Weights of a small GPT-style language model, trained from scratch on English Wikipedia: 3 heads of 64.
MLP neurons of a small language model. Each row is named by its layer, matrix (up: input weights) and neuron, and shows model dimensions 64-191. Each number is 200 + 20 x the weight over its row's rms, rounded and kept within 0 to 999.
After each neuron's rows, "fires after" lists the tokens most often just before its 100 highest values on Wikipedia text that the model never trained on.

L6.up711,218,229,213,191,229,203,218,223,239,175,199,230,230,203,217,221,216,205,218,167,186,191,202,226,194,190,224,194,245,220,229,187,237,233,214,171,219,206,202,184,211,205,203,213,203,192,228,224,223,239,203,202,206,200,179,220,173,166,209,207,200,224,232,194,196,156,199,213,181,206,188,206,199,195,173,193,204,178,196,183,175,235,217,195,185,193,190,193,181,196,209,189,254,166,175,229,212,187,201,196,170,209,188,231,199,211,220,171,189,191,214,214,186,169,207,206,194,224,207,236,221,196,202,202,224,185,202,204
fires after: "r", " g", "on", "am", "i"

L2.up716,220,201,167,233,194,204,185,204,210,191,193,184,197,218,189,221,218,216,205,179,193,181,215,175,207,178,205,185,222,187,230,177,207,205,263,208,187,222,219,204,244,194,193,178,231,211,198,205,260,217,219,205,219,197,220,197,184,152,188,192,193,196,223,207,262,209,221,199,192,221,206,205,179,189,203,242,196,188,196,199,175,187,211,165,170,213,175,199,206,147,162,209,216,197,192,186,207,173,185,204,182,193,206,192,207,182,197,201,174,200,211,213,162,204,203,218,189,194,198,231,194,193,200,201,191,199,185,160
fires after: " (", "\n", "l", "p", "-"

L3.up423,211,197,207,230,245,163,201,205,184,206,180,203,150,229,201,165,192,183,190,223,202,225,197,178,202,199,201,168,164,207,190,202,197,185,210,196,218,202,182,201,194,194,189,199,209,203,204,181,230,190,227,216,190,178,225,217,242,177,169,215,232,170,224,198,210,147,175,223,203,171,234,202,180,185,227,190,202,206,188,231,166,237,193,215,241,163,158,206,244,200,200,200,222,183,205,202,181,191,193,177,218,217,209,156,185,193,256,195,166,198,189,204,219,203,193,219,190,202,213,197,215,221,200,245,217,194,180,179
fires after: " V", "r", "p", " v", "v", "l"

L2.up354,240,220,195,206,180,217,160,159,234,219,218,204,186,200,231,220,178,238,201,199,241,197,184,181,220,203,187,198,186,212,160,181,200,171,209,195,179,178,221,188,176,217,231,201,172,186,206,164,210,233,176,180,207,198,166,163,207,228,218,169,188,203,202,206,188,190,231,191,195,231,207,181,204,235,211,238,198,197,215,194,188,218,169,183,214,176,192,202,195,218,206,216,205,216,212,200,172,217,240,166,190,200,221,191,226,201,172,183,219,200,216,193,212,200,186,220,191,187,223,220,192,218,213,186,190,224,218,199
fires after: " D", " d", "g", " R", " of", "i"

L3.up432,178,203,192,192,204,214,190,185,187,185,186,209,166,205,197,205,224,217,214,200,226,176,234,217,200,201,182,199,190,214,201,171,195,185,182,229,230,185,169,211,196,208,190,213,189,182,218,202,174,184,180,176,212,248,208,201,185,205,198,245,220,189,215,183,200,223,169,208,198,204,211,233,206,190,183,223,180,197,192,183,218,177,197,195,192,190,155,209,156,187,200,201,187,186,209,214,196,220,208,223,180,221,212,201,199,198,227,203,186,196,215,253,213,223,196,162,197,194,193,196,240,234,169,219,212,201,226,165
fires after: " to", "s", ",", " s", "y"

L6.up643,232,194,216,211,199,188,207,205,189,200,217,135,219,211,210,196,210,217,191,175,192,200,212,191,211,196,181,220,201,192,148,216,188,192,180,204,220,199,201,187,214,231,235,187,200,192,180,201,182,219,222,203,212,214,205,219,199,186,174,196,217,216,188,173,197,213,190,188,171,197,221,150,182,217,208,168,189,160,186,207,207,197,229,211,184,169,182,201,211,182,196,229,237,212,209,193,182,185,228,199,214,203,191,214,237,206,201,194,204,189,225,180,206,210,248,215,197,224,228,216,191,171,197,258,207,220,191,212
fires after: " t", " at", " J", " |", " T", " Ch"

L3.up62,199,202,190,214,227,166,174,204,214,199,221,227,212,194,173,211,242,222,185,202,198,168,208,212,217,220,196,198,212,197,183,185,172,189,172,209,157,188,171,133,241,200,192,243,190,203,229,230,170,170,212,180,218,184,180,182,190,188,210,188,228,210,202,221,253,170,200,203,182,207,185,168,197,193,195,209,217,199,189,197,177,227,183,170,201,204,205,171,206,181,176,160,169,218,223,192,222,153,208,223,211,189,238,184,202,214,178,239,177,196,158,194,172,206,206,205,180,187,202,181,221,185,199,199,210,205,179,198
fires after: " to", "-", "ro", " "

L2.up646,182,183,210,178,205,149,210,179,216,188,211,226,205,210,175,198,184,200,202,235,230,193,201,172,201,205,178,199,204,201,190,194,208,187,232,210,211,191,197,210,165,204,172,227,168,195,209,239,193,240,196,180,183,234,204,202,199,209,193,178,200,158,247,235,204,218,164,189,195,219,243,200,203,192,233,186,210,200,232,204,183,197,215,199,218,200,184,179,178,149,212,165,163,178,185,186,210,218,195,196,193,211,162,208,178,199,212,193,153,189,188,218,219,180,219,173,224,230,150,179,196,179,228,209,171,224,206,230
fires after: "ar", "a", " m", " w"

L3.up189,213,176,250,212,234,185,197,199,206,186,193,220,203,182,160,211,160,183,179,192,246,212,208,194,229,176,200,200,221,188,178,171,210,190,211,174,201,191,173,196,196,223,185,214,190,216,207,155,216,222,197,175,220,206,166,221,186,191,159,194,214,209,227,230,212,223,160,219,211,215,198,195,206,198,220,193,179,215,177,205,226,188,182,181,189,193,208,223,161,209,200,179,145,190,216,177,244,217,206,189,196,215,197,219,189,200,240,221,165,159,193,175,176,217,166,208,237,212,219,192,180,183,219,206,183,205,186,183
fires after: "as", " w", "a", "r", "m", " W"

L2.up368,220,217,211,199,208,225,215,192,168,210,195,202,189,202,227,183,201,199,216,209,194,198,237,220,223,221,190,198,203,256,169,167,193,186,217,201,162,211,189,214,190,217,174,187,246,146,210,208,218,204,232,204,184,216,199,182,193,180,174,170,228,192,202,208,203,186,183,199,172,181,204,213,211,239,176,191,169,184,197,187,228,200,226,184,214,196,178,223,205,217,167,201,159,184,180,200,238,205,201,186,181,197,189,199,202,179,205,200,209,210,212,199,174,183,232,169,228,216,166,208,209,213,197,212,190,227,203,206
fires after: "w", " l", " h", " L", "um", " H"

L2.up168,213,211,197,222,201,199,196,248,176,184,168,225,203,181,215,251,162,195,170,222,183,181,210,199,230,229,179,201,169,213,165,172,189,142,223,188,239,218,195,185,173,227,224,182,201,195,212,169,195,203,198,199,180,182,182,208,193,203,215,210,167,202,203,221,190,225,206,182,204,179,236,206,213,200,228,197,227,207,241,186,185,205,167,201,210,156,204,166,202,197,192,204,189,209,220,181,211,218,189,211,222,221,198,221,227,210,206,198,173,173,177,169,220,166,180,189,190,193,218,176,210,194,228,174,204,197,173,215
fires after: "r", "l", " l", " G", " 1", "re"

L3.up716,208,169,208,213,228,234,209,195,222,195,220,203,226,205,229,241,216,179,183,172,185,174,184,228,224,211,204,219,203,248,199,227,181,228,226,212,212,168,187,182,180,193,199,181,179,203,188,208,212,179,227,169,189,209,193,212,193,175,228,224,188,249,184,210,188,206,198,232,196,211,217,191,205,189,204,216,198,197,213,208,198,179,185,176,209,203,205,170,235,214,191,200,203,209,191,177,211,206,212,174,170,183,197,217,214,234,163,180,218,165,230,203,212,207,177,201,197,186,172,170,177,196,182,195,179,178,214,182
fires after: "il", " st", "el", " r", "b"

L3.up697,206,209,190,188,200,188,240,209,210,208,187,196,206,190,185,216,194,243,205,238,197,192,232,202,208,203,199,213,178,241,168,208,229,178,197,215,186,214,237,211,213,160,206,181,201,171,207,210,232,210,197,203,167,198,167,218,188,207,150,210,188,201,210,168,193,210,178,191,205,204,182,222,185,215,195,184,202,211,169,174,218,234,196,175,226,179,159,211,219,205,194,181,207,220,209,213,193,179,209,210,194,181,172,219,169,191,190,148,198,212,211,174,196,188,227,187,195,185,199,216,214,195,180,247,225,227,226,159
fires after: "u", "a", " l", " L", "l"

L3.up310,206,235,227,200,203,222,178,186,205,192,207,192,213,237,208,209,202,200,196,198,183,212,205,207,197,219,200,188,211,191,198,241,188,215,195,218,206,211,194,213,213,237,208,216,192,196,223,192,205,196,215,221,245,208,210,156,195,226,193,214,218,202,175,205,215,216,194,229,201,208,226,204,173,204,196,214,182,201,170,196,167,234,226,180,187,205,201,192,198,186,221,203,164,217,166,173,186,212,204,172,236,254,199,209,226,192,168,190,187,187,245,216,180,227,190,231,184,216,224,231,200,207,196,198,154,166,176,195
fires after: "p", "g", "c", "ec", "u"

L3.up448,211,195,148,189,194,178,212,199,223,191,179,224,211,173,215,225,215,156,183,191,182,184,233,197,171,207,193,191,172,178,205,214,167,202,220,219,189,217,210,196,155,195,188,192,241,224,194,221,241,186,207,206,202,197,216,192,174,202,205,181,203,203,188,196,212,212,200,200,178,203,212,190,194,200,202,184,217,232,202,170,205,203,231,196,192,216,156,156,232,220,219,176,207,189,222,220,218,230,208,213,232,249,210,189,229,187,181,213,227,190,195,211,232,249,192,190,188,230,173,221,194,190,216,211,211,234,189,162
fires after: "\n", " l", " f", " L", " his"

L3.up582,189,193,220,203,173,180,185,200,216,230,221,179,224,212,212,203,213,225,200,223,224,236,193,252,212,190,191,204,201,148,174,194,196,157,192,194,207,216,240,170,193,186,228,173,186,207,208,187,189,166,240,168,169,167,195,199,224,239,203,198,248,203,186,206,186,203,208,204,227,186,203,191,222,220,189,212,192,233,175,188,215,227,213,209,172,207,222,174,200,207,194,214,207,223,183,190,201,194,199,203,189,200,235,198,207,197,190,179,203,186,191,158,186,206,160,231,243,253,206,202,189,186,190,217,209,207,192,193
fires after: " a", " the", " e", " he"

L3.up441,191,198,191,215,198,188,183,224,196,205,205,155,212,176,212,198,192,216,177,225,158,219,200,190,189,228,187,190,197,189,200,227,206,216,212,202,193,183,200,234,169,198,188,185,211,224,197,179,206,192,190,187,191,154,220,233,198,208,216,219,149,195,177,268,182,167,216,196,217,211,195,212,210,202,228,208,206,224,200,199,175,223,163,164,187,157,182,204,213,198,207,196,207,218,185,191,205,176,187,214,168,193,192,173,205,183,223,191,164,225,221,205,220,218,191,207,204,206,215,161,186,185,241,202,177,219,188,198
fires after: " G", "r"

L3.up206,211,166,190,211,170,235,219,166,232,166,219,245,187,237,212,239,193,192,181,180,188,186,203,207,193,202,183,215,185,205,221,218,199,171,217,184,197,233,217,183,188,204,211,196,226,215,224,200,231,203,172,199,223,200,191,207,190,184,205,156,203,186,204,180,204,219,191,218,212,201,198,180,185,196,214,210,188,183,217,199,214,174,203,181,203,222,217,189,178,233,196,188,221,188,167,222,206,215,214,176,229,220,218,177,208,157,227,183,212,186,244,199,227,223,189,198,196,189,180,230,183,211,163,187,192,203,193,209
fires after: "f", "r", " f", "ec", " l", " L"

L6.up715,220,171,191,250,202,195,175,195,205,192,201,192,231,186,232,203,206,226,175,227,170,195,170,174,172,228,173,201,176,196,213,172,197,177,220,182,187,217,199,226,270,190,179,204,209,224,235,176,216,242,222,178,207,208,227,202,192,189,201,158,227,158,189,189,181,204,227,212,214,200,198,224,192,225,238,178,192,215,215,212,190,182,187,196,185,195,199,207,174,180,151,205,224,170,228,223,207,227,213,194,172,172,205,170,206,195,185,196,222,208,203,230,187,244,219,229,189,164,159,200,181,185,188,189,195,213,220,179
fires after: " |", "er", "l", " N", "N", "\n"

L3.up29,207,184,178,196,175,232,202,213,174,235,175,224,197,231,236,213,139,169,174,212,249,189,196,170,204,216,195,199,205,191,183,209,209,205,235,168,198,196,198,184,180,196,210,189,206,198,243,190,211,196,174,191,214,195,203,237,223,205,202,233,195,205,206,223,221,213,191,198,209,180,239,199,198,176,203,202,198,224,196,223,179,218,201,193,250,216,210,193,208,171,199,192,235,197,182,174,207,207,210,194,193,224,184,240,175,211,179,211,205,214,184,212,184,178,198,188,182,204,193,188,206,222,199,206,254,223,164,171
fires after: "n", "un", " on", "ar", " Un"

L2.up447,219,190,213,246,198,184,184,179,212,204,239,223,217,231,202,208,197,186,207,194,210,181,222,170,224,200,220,184,194,152,194,187,225,210,226,212,200,204,202,192,196,202,194,230,192,172,194,160,168,204,214,201,200,197,159,200,199,214,216,224,204,201,210,188,175,186,200,164,178,202,218,245,158,192,194,209,181,186,212,182,181,174,225,192,189,193,177,192,192,141,196,213,196,151,177,223,176,214,187,180,190,228,252,230,210,205,195,222,177,188,220,183,204,162,190,214,209,206,214,190,205,202,225,214,180,183,181,194
fires after: " S", " s", " M", "w"

L6.up272,211,209,191,224,241,175,199,194,225,204,210,211,192,222,239,217,211,204,190,167,196,182,215,182,205,174,205,215,165,148,161,199,224,197,179,224,201,216,192,210,224,207,218,172,206,191,191,176,226,175,230,215,226,205,170,178,197,185,231,232,172,188,178,202,187,190,234,187,194,194,183,207,208,214,210,198,196,181,209,230,150,178,185,199,220,184,207,220,189,226,227,192,197,209,202,222,195,188,206,194,194,204,231,204,198,200,215,225,176,176,189,184,206,243,178,176,173,154,214,208,211,225,196,176,162,159,201,192
fires after: "a", "r", " E", "al", "z"

L6.up156,210,218,202,194,208,205,235,180,202,206,187,181,172,190,200,189,191,205,176,185,191,177,192,218,183,208,227,232,213,208,188,206,199,201,187,183,226,219,228,227,220,186,205,216,193,206,202,209,190,205,237,185,184,196,178,197,202,225,209,174,199,223,197,236,181,207,184,178,159,234,193,198,128,207,176,153,225,189,209,231,184,224,202,178,206,211,208,240,164,178,242,222,198,204,230,208,228,169,190,239,168,226,187,189,218,204,194,195,201,172,201,222,168,205,229,195,208,186,178,197,205,199,197,184,201,229,201,205
fires after: "ar", "at", "ov", " be", "our", "oun"

L3.up172,197,218,202,229,210,213,214,186,180,209,179,193,216,162,173,224,196,250,211,203,224,203,182,158,236,207,200,210,222,214,189,226,185,235,205,199,213,217,231,197,203,210,220,217,212,248,230,207,214,228,190,233,219,235,182,190,197,182,195,201,153,183,192,215,192,217,176,215,200,195,158,205,174,187,192,194,215,240,215,200,223,193,203,215,193,180,193,170,175,187,176,218,200,209,182,184,219,188,204,194,189,196,218,225,231,184,217,175,227,206,192,165,203,169,167,193,191,173,217,213,206,184,210,191,199,204,198,210
fires after: "I", " 1", "u", "E", "en", " E"

L3.up226,218,193,216,201,177,198,158,187,227,200,185,195,230,204,186,233,197,192,194,211,195,256,163,174,208,215,185,194,211,178,196,194,207,177,208,242,150,217,220,207,232,216,191,203,221,185,241,179,187,172,220,212,198,215,170,172,191,208,196,204,179,204,230,211,195,200,194,203,197,179,219,215,209,192,200,198,189,180,192,209,217,206,210,214,199,189,177,185,215,188,211,235,174,187,145,206,193,218,193,178,209,173,220,197,197,180,147,188,208,239,187,192,225,212,184,243,205,234,195,256,189,196,209,207,221,208,172,193
fires after: "p", "c", "s", "iv", "ec", "re"

L2.up105,211,212,192,179,217,231,213,192,222,197,179,214,183,235,176,255,201,202,208,250,191,186,194,185,207,196,160,182,230,226,152,196,173,212,206,187,197,214,199,185,190,179,222,196,187,170,186,193,176,186,210,163,199,225,195,205,168,204,196,206,238,223,188,203,194,198,253,186,221,210,175,185,144,167,178,198,218,192,205,183,208,214,181,232,193,207,195,201,203,213,170,206,234,212,205,186,202,208,218,235,200,167,190,180,235,188,206,187,194,214,206,197,175,208,164,217,171,201,208,217,175,199,205,180,221,180,224,227
fires after: " C", " l", " H", "r", "ic"

L2.up375,244,197,199,216,225,168,215,179,207,216,191,212,210,221,213,202,196,188,213,202,208,170,219,182,196,190,189,169,213,241,209,228,219,206,227,190,208,216,210,194,214,236,249,187,211,185,205,195,187,196,201,222,186,192,211,177,175,216,197,218,192,197,208,198,200,166,174,180,207,204,210,198,208,201,221,180,199,186,169,203,191,197,225,190,240,217,153,207,230,207,186,174,191,195,228,237,176,192,232,172,187,218,204,207,220,173,237,179,228,189,231,195,196,164,182,181,236,224,186,193,207,229,214,212,235,193,169,221
fires after: "il", " l", "r", " L", "on"

L3.up113,200,169,182,165,214,200,200,240,235,200,179,191,178,206,205,215,212,210,184,212,199,187,161,203,182,228,179,232,212,195,228,215,213,248,205,178,222,195,217,202,223,176,209,212,173,204,195,217,230,179,215,178,213,186,168,222,193,203,232,250,168,202,186,227,208,191,190,221,183,206,184,244,161,212,214,187,192,220,188,226,225,228,212,207,232,180,217,210,230,201,261,217,207,190,200,201,206,169,213,197,176,218,171,192,176,187,199,230,206,178,220,200,198,213,180,207,201,168,180,204,200,193,187,229,178,214,199,171
fires after: "r", "ac", " r"

L3.up271,177,158,226,196,207,162,186,203,196,220,214,216,216,215,191,211,196,240,203,205,152,194,250,204,159,197,213,171,212,172,203,191,224,204,218,205,200,190,185,195,187,223,187,209,209,191,227,234,209,203,245,184,196,199,207,191,143,166,192,205,170,227,204,207,181,207,151,210,187,203,193,226,225,191,229,221,220,204,199,198,230,185,216,223,219,198,185,165,172,175,210,191,187,204,205,210,222,225,186,195,174,237,159,173,187,214,196,177,194,195,215,192,199,186,201,178,214,204,195,183,181,228,221,197,236,200,205,200
fires after: "e", " he", "o", "ou", "h"

L2.up389,238,217,184,205,203,179,208,208,226,150,189,206,165,199,191,216,209,165,194,233,198,172,239,187,216,185,170,193,210,233,183,215,205,207,214,177,195,185,196,176,163,217,225,197,194,218,236,167,216,216,166,200,188,205,181,190,198,191,182,219,232,201,204,218,177,226,179,176,208,194,213,235,208,191,204,197,212,218,184,170,206,225,193,214,198,206,190,200,206,201,201,175,216,219,224,233,206,220,222,199,231,190,171,238,212,194,260,169,207,210,202,203,204,209,194,203,187,209,227,208,184,168,204,169,173,173,180,167
fires after: "r", " L", " F", "l", " J", " l"

L3.up548,213,206,220,233,193,184,171,242,204,203,218,233,238,172,184,173,191,226,197,189,189,168,196,197,196,202,205,233,213,197,200,184,208,225,231,175,203,189,180,231,212,208,172,204,172,182,183,212,203,215,153,174,197,210,177,172,188,157,185,203,208,212,207,203,166,182,197,194,191,239,177,182,244,187,201,214,194,186,203,213,178,218,199,247,189,193,192,173,165,197,204,232,190,179,199,200,214,191,161,206,186,225,201,211,179,215,178,209,176,202,252,191,194,230,207,179,209,196,216,178,179,167,179,215,224,188,176,203
fires after: "u", "ich", "o", "ou", "r", "i"

L2.up683,180,208,200,204,233,195,237,193,175,183,186,236,200,188,184,185,192,203,181,235,193,221,209,194,184,213,194,199,164,200,185,218,224,182,217,218,196,192,177,193,193,245,202,205,213,213,229,206,198,166,244,224,219,219,198,156,221,157,170,194,206,214,205,211,210,196,187,186,211,176,220,200,227,190,192,162,176,219,218,218,203,227,212,204,211,201,209,236,197,197,194,210,189,133,176,233,184,181,245,201,183,225,188,201,212,181,190,182,179,184,234,198,198,200,216,164,178,207,193,217,231,182,173,188,207,214,171,191
fires after: "w", "p", " f", " se", " le", "v"

L3.up40,225,187,229,172,192,219,193,190,204,184,176,206,209,235,209,211,192,187,199,222,174,192,206,188,161,206,223,227,201,197,185,204,187,236,142,201,207,228,191,235,229,175,185,208,178,196,191,174,242,197,192,171,214,180,201,208,211,173,156,228,190,244,183,191,209,185,211,222,205,188,183,214,201,209,184,185,223,229,202,199,205,204,230,202,186,229,188,193,180,214,188,205,192,195,218,184,197,199,219,218,189,199,188,171,174,202,200,170,193,205,213,202,225,232,177,196,177,177,185,165,207,226,228,230,188,188,203,201
fires after: " ", " r", "-", " c", "ul", " U"

L6.up348,199,189,214,184,215,227,220,190,192,234,221,190,178,170,168,203,184,212,167,230,226,225,209,211,228,215,202,184,244,196,192,154,180,174,174,151,193,183,218,188,213,183,192,216,188,186,220,202,209,231,220,190,220,194,201,197,207,201,192,182,224,193,187,195,248,209,185,197,163,185,196,199,202,199,210,227,182,198,214,203,208,241,211,214,184,166,200,217,189,192,189,219,189,245,229,153,188,199,216,212,208,191,190,215,180,173,208,204,183,200,191,200,179,207,199,208,205,199,228,222,223,200,191,219,165,222,212,210
fires after: " |", ".", " ", "-", ";"

L3.up267,186,181,186,184,203,176,207,227,202,191,209,205,204,206,188,210,196,210,176,228,177,190,216,199,213,212,183,183,171,236,227,157,193,233,184,192,204,226,189,181,183,185,251,203,193,209,198,203,191,173,206,160,197,181,170,240,182,190,198,217,176,184,179,170,204,209,203,232,238,229,211,181,195,205,193,170,225,222,213,213,157,220,207,214,168,197,231,199,227,206,223,223,211,216,197,204,197,197,205,191,207,232,232,183,175,198,176,205,191,206,211,208,193,204,186,204,194,193,226,176,238,199,189,216,193,207,184,207
fires after: " U", " s", "r", "O", " S"

L3.up252,190,224,180,205,183,167,197,203,209,206,220,179,206,178,208,207,218,251,223,189,196,187,160,190,200,192,205,235,201,229,179,207,185,208,224,223,174,167,190,234,198,220,206,189,192,190,201,174,214,190,217,235,181,192,187,159,190,186,204,193,216,198,183,209,173,184,164,197,205,241,180,190,181,241,194,211,241,181,205,194,142,209,193,194,241,239,195,209,218,236,236,237,234,206,213,188,196,175,215,192,194,223,207,195,167,206,187,201,186,186,192,231,173,216,206,204,201,182,201,166,186,218,187,190,202,223,163,193
fires after: "p", " de", " R", " J", "u", " d"

L2.up636,228,230,211,205,210,186,156,163,204,192,183,240,169,183,198,221,181,200,203,226,209,238,215,204,195,203,231,198,203,153,173,221,234,209,204,179,191,196,244,215,224,199,186,221,216,193,236,212,201,195,214,162,191,177,185,177,205,201,180,193,230,190,215,221,210,210,202,206,171,189,174,186,187,185,237,183,201,211,177,216,206,241,176,210,189,170,201,220,237,178,244,208,209,180,198,197,168,199,167,182,211,199,190,224,200,221,238,188,221,220,209,207,191,226,180,190,206,202,199,224,188,209,198,208,198,209,175,211
fires after: "p", "c", "re", "ro", " ex"

L3.up236,230,198,172,184,188,225,200,196,234,224,179,208,205,196,178,187,195,196,181,201,192,154,196,201,201,241,207,235,228,202,189,182,207,176,203,199,208,207,171,182,186,164,234,207,184,199,189,229,238,237,234,194,152,193,191,198,178,179,181,199,211,220,184,186,225,218,199,193,192,193,201,200,191,211,233,197,223,191,164,209,191,219,196,166,261,197,196,167,199,207,184,208,172,197,208,196,231,174,190,187,183,168,201,235,199,183,217,199,229,195,214,205,191,193,197,179,211,223,174,184,191,183,167,224,196,205,200,164
fires after: " l", "l", "est", "el", "if"

L6.up563,196,172,217,228,216,191,212,223,172,153,216,202,199,178,194,216,218,185,225,211,185,233,224,197,200,235,226,203,217,202,217,190,206,179,202,204,195,174,166,187,217,227,159,194,205,198,210,188,167,205,235,219,218,200,204,243,210,175,191,222,206,196,214,211,193,193,178,150,213,160,174,222,193,186,161,210,189,224,235,159,203,228,186,211,218,167,163,190,183,202,206,213,207,216,176,201,189,184,194,225,226,160,212,193,216,193,182,201,245,210,196,191,181,215,221,191,190,181,209,229,222,202,178,209,183,211,221,183
fires after: " the", " of", " by", " to"

L2.up753,227,198,204,252,193,169,198,166,226,215,211,189,163,169,207,235,181,217,189,150,196,206,196,197,242,165,169,197,205,231,196,186,209,191,204,175,182,197,203,199,205,205,210,209,169,203,216,189,188,205,220,214,176,164,184,184,197,200,187,200,213,212,170,160,184,189,185,209,211,210,198,220,218,228,220,184,183,201,204,208,205,187,220,215,216,180,165,197,198,176,224,194,205,174,220,201,233,203,241,157,195,221,218,180,174,164,201,178,170,179,206,214,201,237,191,220,193,217,217,153,243,193,191,223,196,226,214,182
fires after: "os", ".", "p", " R", " M", " r"

L3.up215,202,182,199,216,235,204,230,176,206,200,216,198,191,155,206,190,169,194,209,216,202,177,184,184,185,197,169,228,220,224,171,208,244,211,177,210,185,162,175,153,154,177,204,213,190,209,206,203,204,212,210,187,188,197,202,213,224,177,217,188,183,196,215,230,210,198,167,219,199,215,205,220,177,230,227,173,223,206,196,181,232,200,174,189,205,183,184,200,200,192,191,192,182,200,181,149,222,206,191,232,205,202,207,239,197,227,198,191,197,192,180,157,233,195,199,223,217,219,228,192,181,179,238,180,240,233,228,195
fires after: "ro", "le", "r", "o", "ain", "m"

L3.up528,212,219,199,221,171,205,212,213,213,213,166,214,187,206,175,203,227,198,194,209,210,173,179,223,211,196,230,179,218,202,213,212,206,178,200,199,186,194,174,173,183,204,218,224,211,198,183,203,177,214,182,199,223,186,179,174,181,189,210,244,181,220,209,206,179,223,231,196,211,184,231,230,200,210,204,185,204,202,214,219,156,166,204,178,196,239,164,197,223,196,216,157,229,179,186,158,180,160,206,193,207,181,207,204,197,185,201,204,198,264,145,179,199,217,183,221,209,214,192,163,227,205,190,228,194,205,215,202
fires after: " C", "is", "al", " r", " s", " Y"

L6.up648,185,191,205,208,203,222,179,209,195,169,250,222,191,247,213,200,240,184,178,230,195,174,244,207,206,190,196,189,197,201,185,180,178,213,150,224,216,216,171,183,195,229,196,178,201,170,212,255,178,177,185,197,202,200,198,168,175,191,212,225,186,219,196,193,213,179,228,185,196,175,243,210,164,200,212,224,226,206,191,184,187,215,179,191,175,199,205,219,195,213,182,210,172,197,205,181,216,199,236,210,160,203,183,234,201,199,194,197,177,225,209,223,206,203,183,196,206,243,201,210,198,178,195,248,227,216,237,187
fires after: " s", " w", "w", "th", "s", "h"

L2.up331,220,216,206,218,196,207,164,223,194,174,202,180,186,206,183,188,207,203,183,204,181,220,190,168,198,220,212,182,218,162,191,221,197,213,196,219,228,211,187,208,198,193,189,215,201,224,233,182,132,207,207,196,202,215,196,197,189,210,237,233,209,178,209,188,204,218,215,159,198,220,220,204,214,238,166,245,166,204,197,181,190,207,223,183,155,200,183,211,185,195,212,205,180,192,192,205,181,197,194,209,187,193,211,220,182,196,187,205,213,197,230,210,183,214,200,227,187,238,211,216,223,193,222,175,202,188,233,183
fires after: " s", " S", "u", "in", "an", "c"

L3.up668,178,191,232,197,189,235,181,182,179,237,244,213,211,191,187,206,200,226,197,217,195,225,177,189,202,215,190,190,204,231,201,227,205,163,203,234,161,208,180,177,151,201,187,214,215,187,200,182,169,180,222,156,200,204,194,220,213,219,198,203,202,180,225,194,168,208,202,184,190,145,209,233,215,214,224,207,221,183,212,204,213,176,215,214,249,212,192,185,202,178,207,184,237,180,224,185,199,180,225,191,234,202,193,201,199,208,196,189,200,187,173,186,233,209,182,206,192,213,167,183,194,201,202,211,186,179,239,229
fires after: " S", " H", "S", " W", " s", " C"

L3.up593,193,210,192,233,210,186,201,204,164,210,172,191,190,179,213,203,212,230,171,184,194,210,209,235,192,206,205,225,207,213,194,222,207,234,192,172,183,223,219,190,201,174,223,199,214,196,231,191,216,216,202,190,169,199,206,222,194,213,184,160,180,187,183,193,220,218,235,221,218,161,189,208,207,205,185,169,189,211,194,208,214,197,184,191,187,184,203,198,216,205,182,218,169,197,209,198,234,192,234,234,178,199,199,217,166,186,205,171,199,196,177,145,197,200,174,193,222,201,175,182,234,212,199,237,216,185,218,199
fires after: "l", " E", "en", " M", "em", "."

L3.up580,241,231,196,217,223,203,174,168,207,211,175,187,171,224,193,228,238,163,180,203,204,177,201,219,193,202,199,167,235,216,179,194,180,184,191,223,203,212,204,194,156,178,225,241,224,172,181,181,192,210,176,190,194,205,185,164,174,209,182,233,211,196,189,249,175,212,191,184,201,192,188,212,173,190,215,181,190,207,200,213,180,148,209,211,208,194,190,213,190,220,209,178,201,183,183,215,202,208,193,167,230,192,202,187,228,187,222,165,267,208,191,170,190,188,191,211,231,187,148,188,175,207,213,198,246,192,217,173
fires after: " w", "l", "ew", " l", " n", " |"